{
  "n_head": 5,
  "vocab_size": 8192,
  "positions": "rope",
  "attn_scale": 0.125,
  "extras": ["capped logits"],
  "init_std_o": 0.00627,
  "init_std_up": 0.0281,
  "grad_clip": 1.0,
  "seq_len": 256,
  "dataset": "wikipedia_en"
}
MLP neurons of a small language model. Each row is named by its layer, matrix (down: output weights) and neuron, and shows model dimensions 256-319. Each number is 128 + 24 x the weight over its row's rms, rounded and kept within 0 to 255.
After each neuron's rows, "fires before" lists the tokens most often just after its 100 highest values on Wikipedia text that the model never trained on.

L3.down705 [114 154 148 128 134 143 142 128 151 157 159 166  80 132  87 108 152 141 147 168 141 156 102 135 123 109 117 114 133 139 110 171  94 113 119 134 172 100 165 150 122 105 103 132 119 128  84 170 125 115 151 160 122 158 118 131 120 122 121 129 115 121 117 139]
fires before: ",", " he", " the", "."

L4.down501 [167 148 117 110 125 108  83 129 178 138  88 115 113  99 146 102 166  94 116  92 120 122 123 143 103 144 117 150 106 134 161 126 106 146 115 155  88 109 168 126  80  99 120 156 108 138 124 139 153 133 154 141 120 118 115 127 131 141 114  77 190  79 141 108]
fires before: "\n\n", "=", " a", " an"

L4.down133 [143 117 134 149  75 131 136 118 116 144 127 146 134 133 165 152 125 121 115 144 146 117 137 110 102 120 133 120 144 108 142 152 153 118 132  98 114  39 123  92 123  88 152  87 108 142 122 120 118 139 128 151 128 146 164 114 169 172 125 101  80 138 115 167]
fires before: "-", "=", "\n\n", "The", " The"

L7.down248 [121  96 113 135 109 195 134 121 131 137 114 177 106 153 144 134 115 107 142 137 154 127 133 135 154 167 128 110 184 132 124 164 172 107 119  91 118 128 132 127 127 128 155 123 128 139 193 131 137 114 122 108 169 115 128 116 153 113 118 170  96 138 122 165]
fires before: ".", " |", ":", ")"

L7.down586 [121  81 120  89 133 139 144 154 119 142 129 137 124 151 144  85 117 120 135 155 150 138 104 156 101 163 114 133 102 113 162 116 187 146 116 170  95 178  98  96 109 163 131 133 101 163 115 195 153 160 118 128 128 147 167 108 122 151 106  71 144 156 133 134]
fires before: "-"

L4.down292 [136 156 222 125 117  91 152 122 154 130 128 110 104 115 148 168 132 123 166 115 132 125  96 118 154  83 118 119 133 137  99 143 156 130 126 119 121  76  78 155 107 119 106 167 136 148 155 179 133 110 148 120 136 141 124 139 147 104 112 128 166  49 115 155]
fires before: " |", " (", ":", " -", " /"

L7.down939 [112 137 111 138 109 145 140 147 157 139  98 157 144 169 188 175  92  81 102 122 154 105 102 100 117 167 124 172 158 144 149 173 121 144 153 136 176 155 173  93  72 128  86 149 147  84 150 101 121 110 126 163 142 148 114 160 149 136 166 121 105 154 102 150]
fires before: " |", " 1", "s", ")", " Pld"

L4.down103 [142 118 130 119 123 121 124 141  91 113 128 149 153 161 170 141 119 100 133 149 137 108 107 125 148 129 143 153 136 126 147 141 169  83 133 112  57 107  97 100 145 126 156  97  95 150 135 129 112 161 126 108 103 144 178 147  66 133 108 127 165 120  80  99]
fires before: "-", "\"", "|"

L3.down409 [140 149 148 131 101 157 127 147 103 121 135 123 166 147 110 119 111 131 123  94 170 179 133 151 115 211 151 163 100 122 124 112 153 127 115  85 125 169 156 112 146 104 170 114 127 112 125 136  99 104 136 102 110 122 163 101 112  79 106 137  69 168 153 115]
fires before: " |", ":", ")"

L7.down360 [157 126 144  87 142 138 130 171 125 148 120 151 187 142 146 135 128 123 154 132 124 130 132 115 154 106 124 140 103 128 134 115 156 134 110 167 115 133 106 133 121 144 108 138 121 145 118 156 140 107 139 133 129 128 166 103 111 159 151  87 156 155 111  97]
fires before: "-"

L3.down432 [123 105 150 137 156 108 161 113 115 187 130 128  89 122 119 143 140 150 202 150 149 155  82  78  82 129 128 148  78 126 101 137 107 172 155 132 117 135 133 147 101 133 144 105 165 143 134 131 161 178 165 133 106 108 132 170  90 155  95 150 124  92 126 169]
fires before: ")", " |", "°", " ("

L7.down839 [164  97 101 179 125 158 124 116 138  99  98 137 144 115 104 161 100 109 150 151 120 108 141 140  77 124 105 139 117 153  85 113 107 130 126 151 156 108 149  55 149 138 104 143 137 120 151 140 172  91 142  98 142 141 119  90 128 144 128  73 125 192 157 136]
fires before: ")", " ("

L4.down506 [124 148 108 143 121 179 119 137 137 118 107 135 152 106 164 129 146 126 123 128 143 125 103 139 141 149 118 153 136 105 103 125 121  96 141 124  51 111 108 149 162 162 151 125  88 115 136 113 115 161 122  93 114 161 131 141 128 144 104 120 161 114 118 108]
fires before: "|"

L7.down757 [175  94  85 124  95 160 116 120 134 129 135 160 119 150 136 127 120 186 140 127 115 149 106  95 121 141 124 132 124 121 119 142 142 115 130  93 117  30 113 146  90 153 128 128 120 179 119 120 102 110  74 145 148 142 144 123 126 138  83  92 140 134 124 117]
fires before: "-", "The", "|"

L4.down782 [138 121 150 127 138 149 122 156 123  65 151 164 150 127 114  57 109 171 172 167 145 163 122 146 143 125 162  92 125 116 104 154 143 103 149 182 165 124 138 122 122 101 134 142 116 126 133 174 110 134 139 171 148 113 146 139  92 117 112 129 117 131 130 112]
fires before: ",", ".", " to", ")"

L7.down300 [ 89 119 138 143 120 115 129 160 136 139 141 112 105  81 149 143 118 120 119 125 105  93 119 146 146  90 103 132 119 114 136 132 174  98 163 135 154 152 124 164 115 159 110 144 133 147 167 123  94 119 127 130 115 145 142 138 132 103 142 107 162 152  99 141]
fires before: " (", ":", " office"

L4.down71 [119  79 169 190 121 140  59  79 140 126 113 124  91 141 117 104 125  90 125 125 132 175 149 138  92 172 109 115 143 127 119 127 110 113 124 158 129 141 173 130 140 105 115  94 127  96 150  99 154  75 112 141 145 120 154 137 107 116 132 137 123 106 153 111]
fires before: ")", " (", ":", "t"